config = dict(
    num_attention_heads=6,
    head_dim=32,
    qk_norm=False,
    tie_word_embeddings=False,
    learning_rate=0.00547,
    max_grad_norm=1.0,
)
MLP neurons of a small language model. Each row is named by its layer, matrix (gate and up: input weights; down: output weights) and neuron, and shows model dimensions 16-143. Each number is 200 + 40 x the weight over its row's rms, rounded and kept within 0 to 999. A neuron's up and down rows have the sign that makes its largest values positive.
After each neuron's rows, "fires after" lists the tokens most often just before its 100 highest values on Wikipedia text that the model never trained on.

L5.gate274,147,191,248,173,201,129,195,190,164,153,135,244,186,190,158,230,200,212,233,218,207,278,189,234,274,168,233,223,201,230,174,161,205,196,218,165,188,233,193,151,186,232,249,195,168,163,232,193,221,165,142,250,191,159,177,196,245,227,147,206,215,238,191,204,156,227,225,188,166,102,256,161,180,208,184,220,267,186,232,182,258,177,149,245,173,232,224,229,146,235,230,280,170,177,264,144,204,162,244,223,211,220,283,237,154,239,240,205,185,284,136,189,170,175,265,212,245,191,173,218,266,212,134,193,139,164,234,96
L5.up274,193,200,216,195,153,266,186,157,188,206,173,263,146,173,198,223,140,150,257,213,118,164,257,256,202,203,238,210,203,167,169,121,122,155,182,198,265,173,202,225,167,152,196,201,197,229,191,155,188,134,204,247,235,270,194,188,124,231,268,190,383,220,250,231,158,159,214,191,280,235,254,142,221,216,250,279,182,228,172,201,157,162,200,201,177,178,147,196,264,211,155,204,185,136,158,226,205,127,250,255,207,225,234,193,163,217,201,270,183,186,249,139,178,180,161,206,181,223,198,131,213,191,140,233,178,148,144,198
L5.down274,234,329,177,237,231,196,228,207,188,177,225,138,245,203,179,217,208,175,145,174,169,192,224,232,162,232,252,189,200,248,181,227,169,269,138,229,111,200,248,146,189,164,275,233,191,227,171,152,183,240,186,214,230,206,182,205,274,93,196,180,185,174,199,181,259,252,186,208,222,205,169,297,191,88,141,184,134,200,144,168,185,177,225,173,127,190,181,166,171,266,189,183,196,259,239,217,136,281,237,169,285,184,154,119,180,172,149,197,180,228,189,178,187,256,219,187,234,207,202,264,220,232,205,161,209,246,294,201
fires after: ",", "."

L7.gate321,251,164,210,274,298,197,190,173,216,184,218,185,221,142,244,220,189,218,166,210,182,131,248,133,135,120,205,190,194,215,264,151,206,100,160,226,209,186,274,273,244,203,262,172,266,137,208,135,273,187,174,190,168,117,125,187,206,140,243,230,158,185,199,234,211,215,227,215,179,229,154,194,186,207,215,228,149,231,182,170,229,182,240,160,217,206,172,121,219,218,169,135,214,186,173,154,79,240,162,204,202,187,158,258,182,242,164,215,272,233,193,201,270,164,241,206,167,280,155,218,195,217,221,146,191,178,207,209
L7.up321,176,128,213,164,245,221,144,290,149,245,183,246,178,213,173,220,194,221,198,275,241,143,244,210,251,283,163,226,271,136,207,205,276,198,229,230,211,188,139,191,238,161,173,189,161,194,276,196,209,164,159,249,195,169,231,191,150,250,145,202,209,202,238,219,133,175,193,213,255,232,154,200,169,250,192,238,161,154,140,169,198,198,147,221,203,199,216,222,151,254,190,184,225,103,126,104,130,145,197,257,137,235,133,159,208,197,231,251,175,175,155,173,246,160,191,211,184,243,224,166,184,214,275,239,227,112,269,287
L7.down321,194,231,181,178,189,177,247,148,233,194,216,167,200,209,223,156,231,248,217,225,191,210,226,309,195,216,215,230,193,229,150,106,220,235,172,152,176,237,207,185,188,247,202,203,185,234,194,227,184,187,195,152,256,224,209,220,176,170,170,176,187,188,155,179,226,164,165,187,186,166,136,215,262,189,172,272,206,322,281,229,217,271,260,165,194,229,190,149,138,219,229,164,255,253,241,140,186,179,267,208,133,223,159,199,252,278,198,265,139,148,157,163,132,197,135,252,241,246,221,210,191,170,198,235,265,229,241,238
fires after: " the", " a", "The", "\n\n"

L4.gate135,234,225,237,188,147,231,230,223,149,130,209,217,172,149,154,96,259,203,159,200,176,140,226,262,246,202,263,211,232,162,127,175,177,161,177,208,216,136,205,166,182,228,218,272,206,235,235,205,156,201,200,93,172,275,280,119,204,193,234,190,172,292,133,188,179,173,237,158,143,213,277,179,171,214,217,218,173,173,173,176,263,250,131,188,165,194,193,200,218,243,215,166,189,253,254,212,227,199,208,170,228,213,212,194,159,193,193,193,263,161,209,267,247,207,191,201,195,201,188,219,227,212,269,200,165,175,261,131
L4.up135,232,309,259,266,200,207,141,252,157,197,230,215,177,164,181,197,260,149,220,157,228,221,191,220,195,244,177,240,170,208,264,194,207,218,225,210,260,219,311,170,253,174,189,192,217,229,227,178,211,210,200,200,155,163,155,226,215,128,223,175,207,200,224,175,187,209,177,218,215,188,147,252,183,178,204,306,225,189,203,259,246,134,195,237,208,192,182,158,153,238,252,182,107,232,113,189,158,183,187,189,185,223,171,195,179,236,131,154,185,149,236,209,174,162,223,254,175,227,176,199,172,144,182,172,191,252,225,203
L4.down135,127,284,178,204,137,244,187,210,216,172,164,141,167,174,153,240,253,179,235,167,189,245,207,258,196,203,317,230,204,168,168,261,224,197,140,160,200,130,195,194,245,173,164,278,125,253,242,155,243,199,197,207,260,224,208,302,182,238,175,185,168,219,135,192,226,256,259,182,240,225,210,251,252,157,223,191,251,228,240,254,221,167,235,193,185,233,161,255,262,130,156,191,179,183,150,231,199,241,218,180,185,150,197,174,145,202,284,224,192,259,148,176,180,120,186,160,170,171,203,193,230,252,232,214,208,128,234,174
fires after: " U", " M", " Vol", " No", " Ag", " C"

L4.gate157,272,248,212,139,163,141,165,200,178,197,219,217,168,213,221,233,132,222,177,182,214,193,251,204,178,151,148,196,140,95,253,208,208,247,128,170,232,208,175,212,154,246,234,212,231,254,188,170,149,208,243,263,260,275,207,130,157,101,232,151,252,170,306,170,154,198,132,203,223,230,155,168,195,248,201,260,153,180,158,238,208,139,171,136,225,169,128,266,193,205,210,239,187,224,196,223,253,176,252,150,207,199,263,246,275,226,220,248,181,203,175,158,252,221,238,207,204,191,211,206,146,182,189,205,203,320,194,252
L4.up157,202,231,208,195,219,216,171,191,171,157,156,149,153,198,164,195,208,161,239,182,216,290,241,136,100,246,182,131,208,209,156,247,236,161,202,221,263,236,190,159,180,237,265,251,211,218,233,160,200,270,187,211,252,290,269,250,146,211,185,213,217,165,223,186,163,159,225,168,89,229,223,226,291,170,181,184,146,131,160,192,200,172,237,210,184,185,251,188,259,239,212,226,172,229,216,169,194,139,237,183,238,222,155,245,191,157,206,155,222,226,169,226,163,298,211,160,275,236,216,192,184,201,209,218,178,313,206,264
L4.down157,247,209,244,207,179,159,206,180,239,185,165,180,186,146,156,209,201,197,255,249,175,217,215,129,165,192,119,145,179,130,150,251,190,196,199,226,256,194,207,286,176,225,162,230,195,199,209,194,139,169,212,287,219,240,230,187,201,176,216,156,183,199,238,202,131,261,147,218,240,260,228,176,197,169,211,244,251,188,199,218,136,169,180,263,166,153,284,273,140,286,202,274,188,227,246,178,196,197,220,132,168,158,215,214,187,192,141,165,207,229,170,183,257,185,212,125,253,165,179,237,156,141,239,215,154,190,146,216
fires after: "\n", "-", "|", "\n\n"

L5.gate122,241,207,210,139,223,242,151,180,130,244,233,137,274,234,156,193,196,194,169,292,269,279,182,232,153,253,174,238,218,224,186,205,247,193,171,189,194,193,186,151,242,144,228,165,174,238,94,244,231,190,221,186,244,182,216,273,204,72,189,238,169,126,230,182,166,190,220,184,269,291,188,162,213,242,221,214,204,206,204,226,233,259,208,191,193,231,184,146,256,199,161,185,188,167,135,210,152,244,187,229,213,183,218,229,231,241,159,193,180,283,233,172,215,137,254,177,224,296,212,253,196,100,217,213,251,232,198,257
L5.up122,178,144,216,203,219,240,177,204,191,168,264,181,188,219,214,180,285,169,182,170,174,263,230,226,174,213,198,260,213,109,190,175,279,256,191,193,192,181,135,174,235,177,265,179,257,231,150,206,233,208,176,251,209,207,221,232,203,167,168,189,217,246,289,217,172,275,155,210,251,194,202,221,169,228,151,202,177,139,232,223,159,282,233,192,192,231,136,181,198,97,199,227,130,159,176,202,211,213,248,213,208,216,201,206,247,231,168,286,223,293,138,219,148,211,222,153,212,161,243,181,196,168,226,199,217,201,223,240
L5.down122,245,129,175,213,256,172,193,174,236,189,175,225,210,195,177,190,319,209,151,209,209,196,153,229,217,268,204,169,118,216,197,199,228,173,238,192,250,272,214,208,223,239,218,179,192,206,225,218,191,224,199,182,215,150,226,133,143,238,159,148,227,175,142,186,189,216,194,195,268,241,195,199,188,194,237,100,117,190,189,224,106,154,165,202,219,211,154,213,179,175,220,151,225,184,290,126,195,203,214,209,252,232,222,230,194,169,213,134,183,214,134,228,243,144,190,220,192,176,175,257,168,152,284,245,232,188,259,135
fires after: "\n", ")", "%", "se"

L5.gate96,218,162,200,148,150,250,143,156,236,226,121,276,147,223,169,266,187,191,194,178,209,124,219,133,256,157,151,216,178,206,222,125,150,244,151,220,130,157,162,222,225,212,193,230,217,248,197,298,197,270,221,219,205,183,187,184,194,187,215,199,208,189,296,238,153,154,201,257,160,122,220,238,242,164,213,151,150,189,267,160,217,124,246,226,195,229,251,172,190,161,213,159,257,257,194,167,162,278,251,253,245,238,260,119,249,214,211,148,241,224,152,205,239,246,164,202,291,172,187,290,203,146,174,299,201,253,217,210
L5.up96,183,204,208,236,294,192,218,203,182,165,192,216,207,248,246,186,236,284,161,198,232,186,171,241,129,212,207,238,166,187,256,159,201,62,164,226,223,248,214,154,238,158,194,184,158,237,160,70,184,145,262,217,222,222,203,209,168,210,189,158,179,175,229,173,207,238,237,197,245,227,276,163,181,214,225,267,233,182,157,166,197,192,234,208,218,179,164,221,183,147,215,139,240,180,158,218,234,147,225,181,273,239,240,180,206,199,190,180,287,206,185,176,205,167,214,206,136,158,208,140,259,262,143,270,177,231,146,207
L5.down96,201,187,167,196,176,255,137,189,269,193,187,233,218,238,152,175,173,224,217,230,268,230,188,187,209,240,141,178,195,140,185,235,169,322,156,224,175,159,185,258,243,218,151,170,224,147,210,236,195,147,180,303,205,213,190,204,247,137,130,234,203,177,210,253,186,174,237,159,201,143,217,193,158,131,242,188,259,238,167,191,195,249,203,183,176,239,206,245,211,203,226,226,158,127,223,130,273,214,175,193,146,154,180,147,251,280,211,245,152,212,129,164,230,118,178,162,185,214,217,276,193,245,234,179,163,175,200,188
fires after: "\n", "–", " on", "On", "\n\n"

L4.gate237,205,177,178,139,214,184,218,246,241,214,145,158,183,190,156,127,222,217,183,223,207,228,255,245,165,188,217,206,190,171,223,183,129,248,151,240,302,155,178,152,183,244,187,179,155,203,207,192,174,260,200,319,214,219,220,244,235,205,127,158,207,194,215,145,159,213,252,179,172,187,218,194,244,258,201,280,164,164,197,216,189,193,204,154,185,224,170,211,217,205,181,142,181,163,132,186,208,213,240,267,228,179,166,232,241,244,213,246,198,254,143,242,281,199,234,175,164,201,131,170,230,237,207,229,159,163,173,206
L4.up237,221,202,195,181,221,192,204,245,225,183,179,262,222,235,202,162,260,227,234,165,221,190,276,173,248,190,217,220,192,199,204,169,232,199,142,180,217,209,216,194,162,228,147,193,182,244,163,176,203,247,203,138,187,174,193,219,231,246,201,172,259,165,191,223,217,231,201,250,151,162,234,204,231,199,146,199,268,230,185,246,133,288,183,199,133,205,211,166,209,288,272,183,160,179,121,117,180,306,214,183,167,157,186,304,173,257,176,156,211,277,159,171,178,226,200,212,202,189,199,134,283,150,236,181,112,211,110,105
L4.down237,208,93,142,182,252,230,124,237,281,250,250,87,228,202,207,192,131,283,194,269,246,201,241,228,203,285,247,142,217,163,223,160,229,207,215,202,205,190,224,180,276,210,216,241,226,141,189,193,245,204,251,199,198,157,168,200,193,200,216,183,186,278,170,226,151,157,258,153,189,139,214,237,243,180,176,238,216,215,227,146,231,212,243,301,132,129,188,222,159,226,252,187,188,97,254,206,239,154,210,209,225,179,209,233,201,211,149,189,112,211,217,149,248,248,297,211,226,204,185,141,208,238,245,253,211,238,253,234
fires after: " at", "\n", " At", " o", " By"

L7.gate442,263,213,181,149,188,179,218,144,291,96,99,224,204,237,207,215,191,225,156,254,209,148,230,110,212,175,216,161,197,142,259,215,232,201,163,185,154,236,201,195,149,197,174,198,257,190,164,236,180,140,194,198,175,140,175,146,192,250,196,170,214,226,192,216,204,199,222,211,209,177,172,221,153,249,184,203,199,296,192,246,286,243,237,189,196,197,229,208,300,165,152,174,240,151,206,142,150,168,149,217,177,147,168,178,173,200,212,177,237,204,240,184,170,157,259,165,302,138,206,230,195,197,218,197,292,209,205,176
L7.up442,210,183,196,141,216,280,237,165,239,239,165,179,115,246,167,170,225,279,187,145,145,231,205,278,181,191,202,142,133,224,207,237,198,213,242,222,184,93,248,162,233,276,126,266,212,167,172,245,184,251,150,196,240,248,227,189,173,225,190,216,217,191,225,177,221,230,178,141,260,184,174,182,219,220,151,141,261,180,199,189,198,154,204,140,137,221,184,236,243,246,237,168,194,268,145,221,183,252,213,149,265,186,204,238,198,250,197,231,212,252,170,124,208,228,182,151,198,222,167,234,232,175,113,193,238,135,282,233
L7.down442,248,238,151,184,197,161,212,204,191,191,219,209,233,218,219,195,195,234,176,245,256,197,119,180,143,147,101,169,215,180,180,134,215,274,195,233,204,134,179,223,186,192,204,292,288,205,145,215,230,116,150,225,130,184,278,201,218,193,106,216,222,118,267,183,179,187,248,152,203,168,176,228,151,197,218,166,220,176,189,115,175,235,269,197,212,177,178,182,279,240,283,208,239,216,170,203,138,209,197,190,189,239,237,171,178,193,210,146,232,160,182,247,263,224,242,146,227,304,190,267,177,299,149,193,243,207,194,296
fires after: "\n", "″"

L5.gate470,232,214,294,173,154,250,210,204,276,174,221,190,227,217,178,165,197,181,242,228,184,269,130,208,220,208,154,223,194,157,194,145,201,223,218,186,211,139,202,205,184,228,215,56,219,206,175,220,150,283,221,221,228,215,154,286,203,159,214,195,211,200,213,169,172,179,106,212,178,254,243,163,184,235,208,171,108,197,128,146,205,226,211,177,196,182,137,206,256,239,179,112,227,232,153,195,141,219,206,177,258,147,180,252,163,218,200,178,159,194,264,237,168,171,254,137,189,214,173,210,232,215,230,144,125,158,217,204
L5.up470,229,258,201,193,234,202,241,192,200,173,230,231,209,258,209,111,244,236,260,165,191,184,228,192,299,202,143,196,160,181,199,273,227,163,180,224,206,171,185,241,236,225,242,195,207,154,141,270,166,182,206,148,241,190,306,193,207,237,216,212,199,273,112,182,254,188,237,190,175,238,223,199,216,229,169,255,245,253,213,253,212,174,214,200,226,193,214,132,150,256,146,198,219,254,187,176,170,237,194,178,156,112,207,126,199,212,227,163,163,236,186,161,227,223,172,226,106,143,207,206,254,240,201,175,270,127,194,256
L5.down470,164,131,186,242,230,238,191,184,222,192,246,207,256,133,220,216,200,122,256,186,192,236,219,124,208,248,157,211,196,149,150,192,127,186,140,218,224,202,210,291,201,144,188,198,205,237,205,172,149,200,148,243,146,216,191,201,155,255,225,175,214,289,174,250,169,251,233,290,228,291,262,182,221,194,166,191,243,168,156,175,154,164,154,180,185,186,149,180,301,203,207,210,203,249,166,167,207,246,174,238,121,165,198,233,174,206,175,249,170,252,166,169,187,288,226,145,201,172,269,175,187,215,123,184,154,192,205,171
fires after: "In", " In", " in"

L5.gate22,203,113,227,173,204,216,231,130,212,109,258,203,224,195,226,129,193,188,147,194,196,202,185,251,164,170,226,164,251,240,219,191,173,267,276,152,151,287,165,199,122,245,245,220,188,214,274,177,210,208,163,284,181,156,157,206,142,225,118,212,198,206,145,273,89,242,288,185,199,160,166,184,196,212,214,248,121,208,222,214,224,212,163,249,266,149,245,250,233,268,210,147,228,199,203,234,167,270,176,188,228,209,163,225,164,235,97,182,237,198,163,178,187,227,211,123,212,227,187,190,226,168,191,135,238,164,187,180
L5.up22,260,197,149,195,192,180,113,185,194,185,169,183,219,113,221,297,162,261,210,217,229,219,208,198,246,191,200,246,219,213,202,196,197,165,214,172,208,186,247,218,206,235,170,152,157,182,160,235,194,233,183,201,234,179,201,184,132,172,227,203,223,287,249,149,222,206,191,228,172,195,232,202,183,179,231,279,132,206,199,212,174,299,159,243,140,122,229,264,261,146,183,141,215,180,151,233,182,165,199,181,194,234,237,202,318,175,147,153,165,230,157,167,216,226,211,227,206,221,252,231,147,129,249,281,94,230,264,255
L5.down22,200,203,195,182,205,173,242,181,232,208,262,161,173,231,240,262,211,169,205,161,272,228,242,204,199,210,266,92,152,143,241,210,234,201,276,247,235,241,217,221,206,131,208,270,226,217,127,169,214,174,183,214,236,185,218,210,177,302,183,187,149,160,194,270,142,174,250,206,145,146,213,208,106,187,197,200,203,98,229,128,198,165,158,194,217,267,176,207,257,223,211,185,219,138,180,180,147,173,246,159,209,237,162,140,252,212,220,220,226,157,164,166,203,137,153,231,261,205,200,178,209,159,194,189,239,257,180,172
fires after: "\n\n", " (", "\n", " \""

L4.gate4,207,224,203,186,242,183,254,256,192,214,124,249,203,181,149,124,197,251,136,176,209,168,164,239,129,163,204,168,210,177,192,227,204,135,170,147,180,309,230,149,210,187,209,251,164,234,219,270,218,244,185,140,232,204,246,198,258,252,230,154,236,146,240,195,202,96,230,130,213,166,167,250,200,267,232,150,227,224,173,169,179,199,195,210,183,162,228,260,172,253,227,269,176,254,184,214,165,264,275,153,200,181,273,178,227,252,189,193,215,213,230,150,133,198,183,298,169,171,220,257,248,230,167,246,173,220,160,162
L4.up4,147,185,242,274,188,134,201,207,202,222,256,193,182,232,194,181,250,184,200,186,180,231,124,234,154,251,173,129,257,172,167,193,234,236,248,238,195,114,272,199,195,223,199,187,246,181,226,199,134,202,134,112,213,114,250,162,232,200,153,184,219,281,225,220,232,201,242,169,186,133,139,215,188,221,254,200,156,240,244,215,197,174,227,179,174,174,197,180,116,182,231,107,184,165,155,170,242,255,213,196,220,222,146,190,214,206,256,165,214,283,127,196,248,219,166,237,228,295,182,198,208,229,184,192,161,163,230,248
L4.down4,248,84,225,219,214,197,154,120,217,192,218,179,129,217,163,194,215,268,146,256,257,198,230,126,201,258,189,131,155,166,198,177,170,205,221,238,167,249,142,196,154,188,192,180,277,176,220,209,228,214,124,214,294,181,193,228,201,190,185,128,238,242,155,218,192,195,212,212,223,187,202,205,244,184,202,174,116,172,253,284,222,203,164,224,134,147,159,161,161,213,118,259,213,235,129,204,220,282,130,343,92,176,228,213,154,260,194,203,206,179,189,186,216,125,165,147,168,176,228,225,221,189,202,219,203,172,260,179
fires after: " In", "In", " in", " same", " 18"

L4.gate499,139,200,213,160,192,179,131,170,231,164,162,199,256,234,171,243,171,193,227,197,221,284,146,176,267,178,267,194,187,252,229,257,200,198,251,181,206,157,252,174,183,257,204,201,246,210,309,253,210,166,215,196,254,174,233,113,286,285,184,194,213,200,203,191,172,211,263,258,219,178,206,244,153,164,178,215,161,214,219,163,145,169,192,224,204,180,212,207,189,267,269,147,184,149,156,163,258,192,187,211,246,217,199,167,217,218,283,165,229,242,259,160,214,166,197,177,251,249,239,237,213,240,224,182,171,172,214,115
L4.up499,226,167,172,208,172,210,197,220,152,276,251,183,183,162,78,193,232,199,244,245,212,188,203,189,185,211,151,172,217,228,269,139,177,173,232,141,200,219,197,217,216,195,197,157,190,194,247,250,200,191,140,261,203,224,169,226,158,204,202,221,217,239,250,157,197,237,231,253,165,202,193,279,123,163,184,289,199,237,220,112,115,181,187,201,155,211,219,203,248,191,248,280,210,231,174,141,189,345,209,263,203,225,218,156,177,219,192,183,161,213,147,260,226,146,234,195,136,236,281,238,216,196,283,235,216,176,268,142
L4.down499,187,250,242,207,171,211,180,195,145,121,210,163,192,245,192,190,237,215,206,214,159,245,161,197,284,257,142,229,167,197,133,213,122,111,207,176,190,197,157,167,250,215,168,246,215,262,195,186,157,235,159,172,187,230,212,167,198,240,208,229,186,209,227,167,207,161,235,132,265,139,195,202,198,268,220,144,195,110,205,236,216,223,191,236,157,245,200,257,201,142,169,142,194,205,217,147,232,207,200,153,201,227,206,273,183,220,215,282,269,212,173,174,200,179,200,201,191,252,206,169,162,236,175,206,134,179,189,237
fires after: "'", ".", "\n\n", " and", ";", "’"

L4.gate254,254,164,204,93,217,140,190,198,218,155,178,174,170,156,193,161,201,79,200,195,164,205,177,200,210,222,270,286,296,162,190,161,235,140,203,174,196,209,219,179,249,194,162,173,174,205,181,180,140,180,155,209,184,158,219,177,217,149,158,199,164,166,212,211,238,200,235,196,258,181,227,144,217,138,207,241,196,162,189,205,195,277,238,232,164,267,160,176,268,276,155,177,185,229,183,198,231,290,229,155,195,226,256,185,171,296,200,203,197,126,212,119,169,125,178,162,218,225,127,231,206,206,206,161,242,213,182,238
L4.up254,259,206,158,184,182,148,258,158,184,283,217,177,238,174,211,154,214,147,209,142,216,187,231,140,177,137,224,157,180,182,197,191,168,131,239,305,172,190,243,221,164,202,241,232,145,216,182,262,163,227,203,234,200,122,239,177,187,204,222,193,202,190,264,189,222,229,185,228,298,154,167,214,150,146,225,263,152,155,215,255,254,174,198,122,194,135,136,177,252,207,184,171,241,250,237,215,203,197,197,301,142,235,252,242,216,203,175,219,199,199,198,160,145,99,192,210,162,203,218,234,210,212,230,248,191,216,215,171
L4.down254,256,183,220,215,203,247,182,170,217,186,165,272,190,238,203,160,160,263,193,218,192,241,184,165,199,208,123,169,170,237,244,221,206,117,179,110,220,190,178,227,194,185,181,113,183,240,266,138,183,140,166,171,211,175,229,274,136,226,163,266,201,205,211,225,137,180,212,179,208,186,202,116,223,179,161,170,138,224,224,230,150,226,179,204,201,228,255,191,154,211,165,199,171,178,216,150,191,169,174,161,294,158,192,227,237,257,250,184,152,151,218,203,253,212,133,210,171,276,208,194,238,173,187,168,215,147,237,246
fires after: "\n", " Su", ",", " |", "|", " Un"

L4.gate382,260,226,215,148,181,249,199,234,221,152,101,199,216,176,197,168,179,99,214,214,246,114,176,239,220,219,234,212,189,187,196,274,250,173,294,233,199,190,147,264,166,196,275,249,149,179,209,209,179,221,154,156,217,167,215,185,158,200,196,189,146,184,241,253,114,264,186,206,121,201,202,148,201,209,244,103,259,272,157,191,219,214,224,163,191,239,291,163,169,172,233,144,147,266,177,173,183,214,221,222,156,180,140,253,186,210,149,197,147,162,146,247,235,203,235,165,252,224,202,217,146,129,255,203,214,218,222,163
L4.up382,174,229,211,239,231,200,274,240,180,180,175,257,264,194,146,204,192,199,250,209,203,130,219,165,220,170,175,195,197,177,151,181,228,152,194,240,204,133,264,243,205,205,196,218,194,191,160,213,157,206,151,178,227,211,197,168,259,254,274,226,194,201,213,164,138,247,220,209,171,196,224,223,165,160,241,266,205,281,240,166,193,235,196,161,219,222,217,225,152,212,176,243,215,215,240,227,225,158,218,148,155,255,174,224,172,239,169,122,162,200,156,235,250,290,218,260,196,222,240,100,173,173,154,213,183,251,200,275
L4.down382,192,233,200,212,208,189,217,167,173,161,135,156,165,251,165,163,185,154,145,193,199,148,195,252,238,234,119,197,149,233,139,220,153,240,200,252,176,167,177,171,188,107,311,236,192,250,209,152,208,186,182,139,281,256,236,182,186,197,171,142,167,161,151,263,224,191,156,219,215,120,143,235,242,209,169,208,207,185,222,280,202,198,163,159,257,292,204,190,229,167,229,135,167,260,139,224,222,202,154,194,156,181,144,209,164,190,179,186,174,226,149,246,196,179,144,186,174,215,212,231,169,185,252,174,182,264,183,237
fires after: " U", " No", " J", " H"

L4.gate324,234,200,187,275,235,188,293,181,232,233,209,250,168,182,258,195,203,186,233,180,178,194,186,203,192,183,206,223,226,94,217,119,134,201,183,219,189,166,210,154,188,217,203,219,203,196,208,226,267,214,172,152,163,227,226,184,269,163,277,188,244,163,245,184,246,227,181,159,270,240,237,244,202,205,152,181,179,255,229,210,199,226,176,242,189,172,132,245,249,196,195,193,163,239,188,187,232,156,213,174,183,177,158,183,232,203,171,184,191,115,266,156,207,188,197,168,208,225,197,162,178,216,250,146,183,148,233,211
L4.up324,191,192,211,172,139,227,247,205,240,153,265,245,170,228,249,244,136,244,231,188,235,190,183,250,200,200,170,115,165,136,278,181,182,245,195,256,204,170,200,191,235,229,146,240,142,246,190,187,173,181,227,228,248,233,213,200,194,174,309,204,302,234,238,212,189,217,176,123,140,273,165,214,205,254,219,200,198,193,168,210,144,149,141,216,227,172,110,180,230,168,160,185,153,185,211,149,171,187,220,152,195,194,273,203,250,196,172,184,214,237,179,82,230,243,224,277,172,231,197,207,152,176,191,236,90,162,282,213
L4.down324,136,194,197,267,241,165,240,213,198,151,158,248,236,220,221,175,222,187,193,236,228,189,144,198,192,143,306,269,250,168,157,154,210,126,264,193,181,167,236,166,265,149,225,195,244,209,210,242,218,262,169,208,202,150,183,99,237,163,197,118,178,278,164,215,259,137,157,214,250,129,254,245,236,176,200,147,198,197,172,177,189,250,226,264,212,227,235,209,184,160,245,221,233,191,259,217,234,185,236,229,178,181,207,179,176,200,233,192,236,194,221,179,232,235,196,236,220,181,267,152,200,214,177,166,230,167,166,203
fires after: "\n\n"

L4.gate41,233,263,188,249,229,239,167,196,177,238,105,247,166,225,157,134,183,178,223,223,172,104,199,234,176,243,145,163,215,154,199,247,164,223,181,168,191,182,217,248,186,177,226,175,184,150,198,235,228,191,164,197,214,246,200,152,230,133,128,143,202,241,227,154,178,200,192,196,227,180,245,229,185,209,148,195,210,231,185,271,243,249,91,188,261,152,159,180,173,279,182,231,268,156,163,194,196,89,153,169,210,214,170,208,261,255,126,204,232,222,166,243,183,235,234,125,205,284,182,243,248,211,200,177,221,193,174,205
L4.up41,273,156,252,110,189,265,209,203,186,202,207,144,209,209,196,172,223,202,172,233,213,252,268,171,212,154,145,261,194,181,303,179,228,187,258,189,242,209,299,158,165,172,148,197,161,227,99,186,244,197,116,230,232,205,151,262,201,170,220,191,203,292,153,159,180,166,181,215,230,186,236,231,198,208,152,174,217,188,241,281,300,171,187,204,215,89,170,229,221,238,195,162,297,215,168,182,207,225,250,198,161,220,117,118,191,165,180,241,224,235,141,172,223,166,185,211,188,137,131,204,251,193,234,188,197,174,141,203
L4.down41,245,239,191,144,282,180,180,208,271,200,181,210,118,214,205,230,161,325,233,223,173,200,269,217,271,195,119,161,238,173,196,250,275,196,145,156,217,173,209,220,243,188,185,183,204,202,270,188,250,181,185,210,192,162,205,180,256,201,194,251,170,143,223,230,241,149,187,212,184,242,206,132,209,179,244,168,155,246,143,167,199,273,122,275,169,196,169,153,242,224,215,274,246,200,236,239,204,208,237,173,195,218,211,222,166,218,152,159,208,163,162,227,220,230,255,184,193,226,210,168,137,219,135,228,299,187,146,186
fires after: "\n", "18", " 18"

L4.gate354,233,220,195,237,175,237,300,248,198,225,251,178,199,207,225,154,207,182,231,241,234,183,280,212,214,147,229,181,239,189,206,206,192,249,204,253,235,226,219,248,213,193,181,268,268,165,201,136,163,140,110,266,266,248,236,215,212,232,165,194,127,271,197,161,253,161,200,186,169,230,132,244,227,246,276,120,171,209,241,190,156,200,240,195,240,178,152,211,241,214,185,235,221,228,180,172,273,184,234,154,226,208,218,156,261,208,126,226,298,151,297,199,269,193,180,273,212,223,173,274,198,178,191,240,213,183,213,150
L4.up354,125,208,206,189,271,185,238,168,237,191,203,216,197,156,220,187,213,172,280,87,209,208,211,203,227,133,161,202,150,136,222,205,176,199,144,246,234,220,190,154,248,181,243,255,197,221,287,219,159,223,181,126,142,253,232,176,239,142,162,221,179,232,172,246,181,227,219,154,192,159,212,214,205,185,243,166,136,157,165,161,202,132,206,231,185,186,278,282,188,232,226,273,209,138,170,254,208,175,233,204,221,227,161,183,181,188,181,165,190,190,228,238,177,157,186,211,228,307,201,203,242,217,256,146,183,209,218,184
L4.down354,221,258,191,193,234,234,191,217,187,169,276,215,212,269,239,181,112,247,223,216,248,321,209,190,135,133,204,199,119,159,192,148,171,152,157,155,137,202,215,251,190,204,223,166,233,157,253,120,283,221,202,207,202,175,148,229,247,174,247,222,193,193,203,187,199,247,183,204,154,181,217,221,243,202,277,221,201,211,215,220,207,244,287,190,181,167,160,156,246,301,217,215,141,213,166,176,242,208,237,206,289,203,207,176,253,170,224,208,160,237,190,207,201,222,217,187,180,210,194,167,234,201,199,205,234,228,153,232
fires after: "S", "|", " the", "ris", " |", " United"